Part of a small language model's weights.
Architecture: LayerNorm before each block, no biases in attention or MLP.
MLP neurons of a small language model. Each row is named by its layer, matrix (down: output weights) and neuron, and shows model dimensions 0-63. Each number is 50 + 10 x the weight over its row's rms, rounded and kept within 0 to 99.
After each neuron's rows, "fires before" lists the tokens most often just after its 100 highest values on Wikipedia text that the model never trained on. A number after a token or word is its count.

L5.down593:46 63 33 43 44 45 65 54 45 30 42 43 40 42 57 33 79 62 57 42 49 41 43 52 66 74 57 35 43 55 50 54 32 62 49 60 31 47 64 52 48 61 53 45 32 41 55 41 52 58 56 49 45 61 38 62 54 56 55 63 41 56 49 54
fires before: "=" 85, "\n" 8

L5.down160:53 57 49 47 44 47 45 43 49 58 50 44 33 57 46 55 43 37 47 48 52 56 54 54 62 45 50 45 53 39 46 60 57 38 61 60 29 47 62 43 50 60 44 41 52 39 50 51 60 56 38 45 40 58 59 44 47 60 47 62 59 43 37 54
fires before: " |" 53, "." 11

L5.down397:58 45 23 64 49 44 35 54 51 64 69 42 42 61 46 38 70 47 26 36 58 68 35 56 44 55 47 55 46 55 57 68 52 60 69 69 32 66 63 57 46 46 52 32 47 66 62 38 46 51 49 46 27 58 35 49 44 49 45 62 58 43 43 54
fires before: " |" 47, "°" 12, "." 11, "," 5, "9" 4, " in" 4

L7.down360:38 58 45 54 43 51 54 44 60 44 64 29 42 55 53 51 45 53 64 68 50 37 35 48 61 49 42 46 44 58 60 30 52 68 50 55 71 69 58 46 44 53 37 71 59 49 54 45 38 40 42 43 41 58 51 58 60 38 51 51 43 60 60 49
fires before: ":" 24, "″" 20, ")" 12, "ice" 6, "." 4

L8.down170:63 46 53 72 56 56 58 49 51 40 49 39 58 57 46 44 39 54 50 62 61 56 48 52 45 54 51 58 73 48 60 44 51 40 55 42 50 64 47 35 50 65 48 48 57 50 55 66 44 61 49 54 46 50 57 52 50 60 35 47 54 66 60 45
fires before: "-" 97

L5.down521:39 60 43 44 52 46 64 46 51 54 42 39 48 51 48 17 55 53 56 40 42 50 51 59 25 63 31 46 61 38 64 57 36 40 46 64 40 55 48 67 48 58 55 37 37 36 59 43 46 56 45 62 68 61 50 58 33 61 53 52 71 69 57 46
fires before: "," 24, "." 17, "″" 10, "W" 8, "′" 7

L8.down301:59 39 48 45 61 46 34 56 52 64 42 52 50 78 44 62 61 58 42 47 44 63 29 47 63 59 53 73 53 54 50 57 67 45 68 57 53 60 55 55 47 50 57 42 52 57 55 47 45 46 47 31 45 64 45 30 41 42 39 44 46 55 52 32
fires before: "s" 50, "ion" 4, "ed" 4

L5.down146:41 47 73 53 53 46 63 40 58 55 35 45 61 49 43 62 43 44 64 50 47 42 46 56 35 52 43 31 45 57 64 35 42 50 54 53 68 57 52 68 54 49 50 37 71 52 44 48 41 52 47 50 35 39 52 31 53 46 46 57 60 44 46 35
fires before: " |" 46, "." 15, "|" 5, ";" 5, "," 4

L5.down475:53 50 53 79 57 46 65 65 72 55 47 38 35 35 48 35 51 55 53 36 47 58 47 54 55 23 59 55 45 47 41 63 56 39 65 58 30 47 54 51 40 52 52 63 33 42 56 44 50 69 32 43 36 38 43 60 47 32 47 58 43 63 37 43
fires before: " of" 32, "ed" 6, " to" 6, " Chinese" 5, " known" 4

L5.down605:52 53 37 63 33 49 62 59 65 63 49 35 40 40 51 41 56 46 52 67 41 51 60 37 57 65 56 35 47 64 42 53 62 55 40 52 42 41 45 58 47 62 64 53 43 52 36 25 44 63 60 40 55 59 47 60 66 52 49 50 58 60 42 34
fires before: "=" 39, "." 17, "," 8, " |" 4

L8.down547:65 66 75 32 45 24 48 63 39 67 51 64 45 37 64 48 47 52 46 38 50 42 37 52 50 49 45 40 50 48 38 57 65 64 54 40 36 50 63 62 65 59 43 36 34 54 38 58 59 47 49 50 50 47 52 76 57 45 48 65 57 45 42 49
fires before: "-" 67

L8.down579:61 48 55 54 60 48 68 45 51 52 52 39 45 58 51 47 51 46 73 50 43 67 41 56 61 72 62 61 58 57 38 56 64 50 45 55 28 49 52 41 60 47 54 48 63 32 41 52 43 47 49 52 57 47 38 50 68 44 56 70 47 46 57 44
fires before: "\n" 77

L5.down543:40 43 47 44 50 38 35 61 55 50 49 48 47 49 67 45 77 43 48 56 46 63 70 53 51 49 41 66 52 58 64 55 53 40 70 38 49 55 53 42 42 45 47 58 56 46 51 54 59 47 20 59 47 45 44 30 35 37 27 52 51 47 43 53
fires before: " |" 59, "–" 8

L5.down484:40 50 54 47 37 36 48 43 41 39 59 45 47 57 27 46 35 31 62 50 67 39 55 48 43 50 44 59 53 43 51 42 36 47 53 39 59 59 45 51 57 64 40 43 63 50 59 55 58 54 52 52 48 47 62 64 37 57 41 67 66 41 68 49
fires before: " |" 29, "W" 12, "\n" 10, ")" 9, "=" 4, "E" 4

L7.down302:47 43 45 61 54 28 49 32 49 47 71 36 50 56 46 47 44 48 47 56 51 44 59 62 48 32 68 52 63 60 39 56 60 62 48 51 30 67 56 57 55 45 49 31 61 51 55 42 42 57 57 50 64 39 44 56 61 58 47 39 57 47 71 70
fires before: " |" 60, "." 5

L7.down488:49 40 65 54 37 34 48 45 44 58 59 47 36 48 44 50 50 68 64 51 57 54 43 57 42 51 59 52 38 54 53 36 71 51 41 63 48 48 68 43 57 51 43 47 53 45 55 37 56 43 55 35 51 42 47 60 50 71 39 55 30 57 35 49
fires before: "′" 34, "-" 31, " |" 10

L6.down386:53 42 58 43 38 63 47 53 49 44 47 62 43 49 44 51 40 48 58 49 45 49 41 50 53 47 40 65 45 33 52 50 36 54 47 43 57 64 64 49 47 58 45 59 56 34 51 58 54 53 57 58 45 54 36 44 52 34 61 49 52 62 48 66
fires before: " |" 44, "–" 18

L8.down630:65 60 66 58 65 36 39 44 57 65 54 39 45 62 30 30 56 48 64 60 44 45 39 53 69 27 41 54 58 41 63 57 59 34 58 48 48 58 50 49 69 62 53 60 54 45 34 64 66 45 67 54 37 57 46 56 31 51 31 39 38 60 49 43
fires before: "=" 71, "′" 19, "-" 8

L7.down324:57 55 46 49 70 42 55 58 45 36 55 60 55 55 63 46 37 57 52 40 54 48 46 47 52 51 56 46 44 52 47 65 41 55 34 65 24 33 28 38 64 49 50 57 51 66 57 58 48 48 54 66 61 35 41 50 53 45 69 51 46 62 48 32
fires before: "0" 14, "3" 13, "9" 13, "1" 11, "8" 9, "6" 9

L8.down245:45 34 57 44 54 47 54 73 55 62 49 41 66 46 30 49 51 43 66 47 37 54 43 59 53 42 51 59 51 47 34 78 48 47 56 46 45 44 53 52 53 50 52 50 80 52 18 55 55 41 39 39 37 50 48 72 29 45 47 55 41 39 53 39
fires before: ")" 70, "\n" 26

L6.down421:56 50 48 63 58 50 44 44 35 39 54 63 42 45 31 43 41 52 48 49 68 62 48 52 39 45 55 50 36 45 50 63 61 41 52 46 64 43 49 45 48 28 42 66 51 56 48 59 65 36 49 53 73 53 45 50 65 37 41 51 42 60 73 45
fires before: " |" 52, " Le" 7

L8.down403:53 39 52 56 54 51 50 65 57 62 49 55 56 37 53 46 33 40 79 44 51 58 40 43 54 58 65 52 54 51 44 55 67 54 37 51 49 55 43 51 47 60 44 56 57 59 25 66 41 40 46 58 36 46 38 60 45 40 44 57 45 43 46 48
fires before: ")" 90

L6.down299:52 37 55 46 60 50 69 44 56 45 56 52 51 61 32 47 44 42 55 54 62 38 44 55 56 43 61 41 54 33 53 28 50 47 63 57 43 60 48 39 59 45 71 36 67 56 60 50 62 57 68 56 42 39 50 42 75 65 54 37 41 60 54 37
fires before: " |" 45, " GT" 5, "  " 5, "=" 4

L7.down340:50 54 33 47 54 53 55 46 51 35 48 43 52 54 54 32 40 43 54 51 39 72 51 56 34 35 50 36 52 45 53 60 43 42 49 64 56 70 40 58 57 40 32 23 60 35 45 54 58 53 42 44 44 39 24 47 56 57 55 33 59 42 56 59
fires before: " |" 42, ")" 21, "%" 11, ";" 5, "°" 4

L6.down88:36 63 56 59 62 47 56 58 53 36 59 31 47 35 60 53 50 33 38 53 52 59 71 62 54 56 43 67 55 48 59 33 47 54 64 56 52 60 57 33 45 44 40 45 70 35 44 53 41 39 36 49 53 39 67 56 58 50 73 40 64 67 48 56
fires before: "″" 50, "}" 10, ")" 4

L7.down99:49 57 71 45 49 51 61 45 53 48 43 54 46 42 51 61 62 46 66 49 43 38 50 52 41 65 47 63 43 23 55 40 60 43 50 38 51 48 48 40 59 57 49 57 41 39 47 47 68 32 54 67 44 50 38 50 50 35 47 50 46 70 48 40
fires before: " |" 34, "|" 21, "–" 8, "  " 4, ":" 4

L5.down331:33 50 65 44 46 54 45 53 53 56 50 52 55 50 46 53 46 45 52 33 50 48 32 43 51 55 35 43 58 50 59 52 51 49 46 61 29 23 47 44 40 67 71 47 38 36 48 54 68 52 60 52 59 56 68 60 52 39 47 59 69 36 53 61
fires before: "." 23, "," 20, ";" 5, " (" 5, " to" 5, " and" 4

L8.down452:25 61 44 47 45 56 55 52 51 53 61 36 58 37 43 48 37 51 51 52 65 71 41 63 45 58 41 59 67 50 44 42 52 48 54 55 55 52 52 55 47 56 62 46 51 41 63 32 32 49 74 59 53 50 49 60 59 46 38 52 42 49 59 63
fires before: "-" 64, "|" 34

L6.down279:41 53 49 74 48 32 51 47 50 60 40 50 46 59 45 42 83 53 69 78 39 39 39 56 52 59 57 43 41 37 51 59 65 41 38 29 45 57 51 58 58 47 48 45 41 46 38 39 58 49 47 54 47 47 53 54 62 51 49 46 47 50 64 50
fires before: "=" 99

L6.down631:74 53 45 55 53 51 57 54 48 44 56 46 59 66 62 41 43 52 35 38 51 59 53 51 42 41 48 44 43 39 38 56 41 47 50 67 24 52 39 45 45 47 67 51 52 78 47 42 40 60 47 69 64 44 45 46 35 53 47 51 60 45 51 54
fires before: "9" 16, "3" 13, "8" 11, "0" 11, "5" 10

L7.down336:42 48 57 49 60 47 49 64 66 38 46 40 69 43 53 48 46 35 49 52 44 53 47 54 54 45 64 44 59 60 52 51 43 53 41 51 64 42 58 52 53 55 46 46 54 56 46 57 48 44 54 56 45 41 36 64 36 49 48 49 55 44 49 48
fires before: "″" 49, "}" 24, "n" 7, "fr" 5

L7.down227:33 42 53 48 47 65 47 35 60 52 59 38 45 49 60 45 42 56 46 59 46 39 75 46 52 60 51 45 51 46 41 35 46 60 47 47 46 26 57 63 70 49 51 50 42 33 34 59 43 58 43 58 47 37 51 39 35 52 29 42 49 45 62 41
fires before: "-" 43, "|" 20, " the" 6

L6.down217:46 56 37 39 44 53 58 55 35 57 49 31 38 49 26 47 46 40 34 61 58 22 53 46 40 35 56 33 53 36 51 41 26 64 64 45 73 40 46 53 70 53 49 43 41 45 38 29 60 60 73 50 54 54 40 69 44 59 50 44 57 53 46 58
fires before: " |" 32, "'" 14, "." 6, "," 6, " under" 5

L5.down242:64 46 64 47 30 78 55 52 55 50 58 54 69 51 53 69 58 46 59 65 51 45 63 43 51 37 50 48 53 45 40 40 62 65 55 50 67 42 64 23 39 45 46 38 64 53 44 62 58 42 32 57 65 60 49 49 54 73 56 37 38 57 42 34
fires before: "′" 23, "″" 21, "°" 6, "53" 4

L7.down77:52 60 47 48 48 37 33 72 55 46 62 36 36 36 56 35 40 69 72 70 58 39 63 41 43 57 72 53 42 58 41 49 55 56 57 66 46 51 36 56 44 58 59 43 58 59 30 38 44 50 42 43 50 51 49 60 49 54 72 63 58 69 47 54
fires before: "," 22, "." 17, " million" 11, "0" 6

L5.down325:39 52 54 37 41 64 46 62 54 65 50 35 43 32 39 60 58 33 63 59 48 58 62 58 42 39 50 53 64 44 48 49 55 55 63 61 48 85 57 67 58 34 54 47 55 49 57 46 46 64 42 50 34 56 53 54 43 51 43 37 46 54 48 43
fires before: " |" 48, "|" 9, "\n" 9, "." 6

L6.down630:48 53 51 51 57 55 41 39 59 46 71 30 51 55 42 32 50 50 55 54 40 62 60 68 51 42 44 48 31 67 37 46 52 54 52 54 43 48 46 59 50 37 54 45 55 82 35 35 47 65 39 52 55 47 36 52 41 45 52 57 59 59 54 43
fires before: " |" 27, "." 14, "N" 9, "|" 5, "7" 4

L5.down389:43 47 35 51 45 59 45 48 45 43 64 39 34 49 52 50 63 66 33 57 44 47 47 40 50 61 58 35 48 50 50 31 39 61 44 52 54 30 70 38 59 59 39 52 35 30 35 36 55 54 59 24 58 51 49 45 40 52 51 42 39 71 44 54
fires before: "=" 71, ":" 8, "\n" 8

L5.down564:46 58 75 41 55 43 61 63 59 40 45 60 58 56 53 39 53 44 60 60 37 38 57 55 57 31 50 45 42 64 43 49 44 43 58 74 48 44 43 66 52 53 58 40 58 62 37 45 44 56 47 58 61 51 61 41 32 40 58 38 39 55 71 50
fires before: " |" 50, "%" 19, "″" 5

L6.down58:41 56 47 62 59 34 50 53 57 35 50 50 56 41 61 55 49 35 49 63 37 50 47 62 47 50 38 72 44 46 70 48 35 52 60 39 66 45 36 53 54 41 55 60 59 51 57 52 49 36 51 26 40 53 52 70 55 36 40 64 54 44 64 44
fires before: "N" 28, " by" 15, " to" 8, " as" 6, "." 5

L5.down639:70 45 59 43 44 46 30 52 59 56 40 43 29 58 54 38 72 39 46 50 67 42 49 63 44 53 48 39 47 63 36 58 61 52 43 57 46 63 64 47 63 51 37 47 52 56 60 38 58 52 41 44 39 63 42 30 52 70 46 59 43 45 50 45
fires before: " |" 52, "." 17

L8.down359:52 61 55 58 38 40 44 41 74 44 33 53 52 45 44 56 45 63 43 65 25 38 66 46 54 44 43 45 48 24 57 42 41 56 45 35 40 48 62 46 47 38 64 51 55 60 62 67 49 43 65 19 39 41 49 52 47 61 34 46 50 65 59 39
fires before: " in" 14, " to" 13, " on" 11, " by" 6, ":" 6

L8.down605:55 50 56 63 63 37 49 56 61 43 34 48 58 64 49 55 40 43 54 43 39 52 37 46 65 59 65 60 40 49 56 53 52 48 45 36 59 35 57 38 46 52 45 60 50 34 47 42 45 59 55 46 51 48 42 62 63 42 53 56 41 44 49 58
fires before: "." 53, "\"" 5

L7.down613:65 51 49 39 39 39 55 56 56 61 52 48 39 46 49 51 68 48 51 51 37 33 44 43 54 29 59 36 41 50 37 43 39 46 58 56 61 40 43 54 53 48 57 43 43 35 44 59 47 56 61 54 43 56 44 48 25 52 33 56 30 67 54 44
fires before: "=" 36, "\n" 35, "\n\n" 24

L7.down381:37 51 36 68 44 48 50 53 44 34 66 46 43 48 53 52 56 41 59 40 52 48 61 51 48 50 58 52 59 68 37 45 67 63 50 46 59 61 35 46 57 43 47 26 61 57 47 43 57 52 28 42 53 47 44 53 36 29 72 59 45 52 65 53
fires before: "%" 34, " |" 34, " \"" 13

L5.down588:51 57 51 50 47 52 47 60 32 55 53 43 54 40 42 41 62 35 38 49 53 43 61 69 53 56 41 61 47 64 48 47 44 45 60 48 57 56 48 55 46 37 32 50 56 31 44 48 50 56 61 56 45 45 54 41 41 51 41 59 57 64 27 52
fires before: " |" 53

L5.down296:66 58 43 51 39 57 40 56 60 62 55 46 54 29 48 36 53 59 42 49 59 57 40 52 36 42 41 48 24 41 44 52 50 35 38 56 47 70 43 68 50 39 50 55 53 64 61 55 57 34 43 46 46 50 58 43 33 55 67 49 49 43 62 26
fires before: "=" 37, "\n\n" 25, " was" 4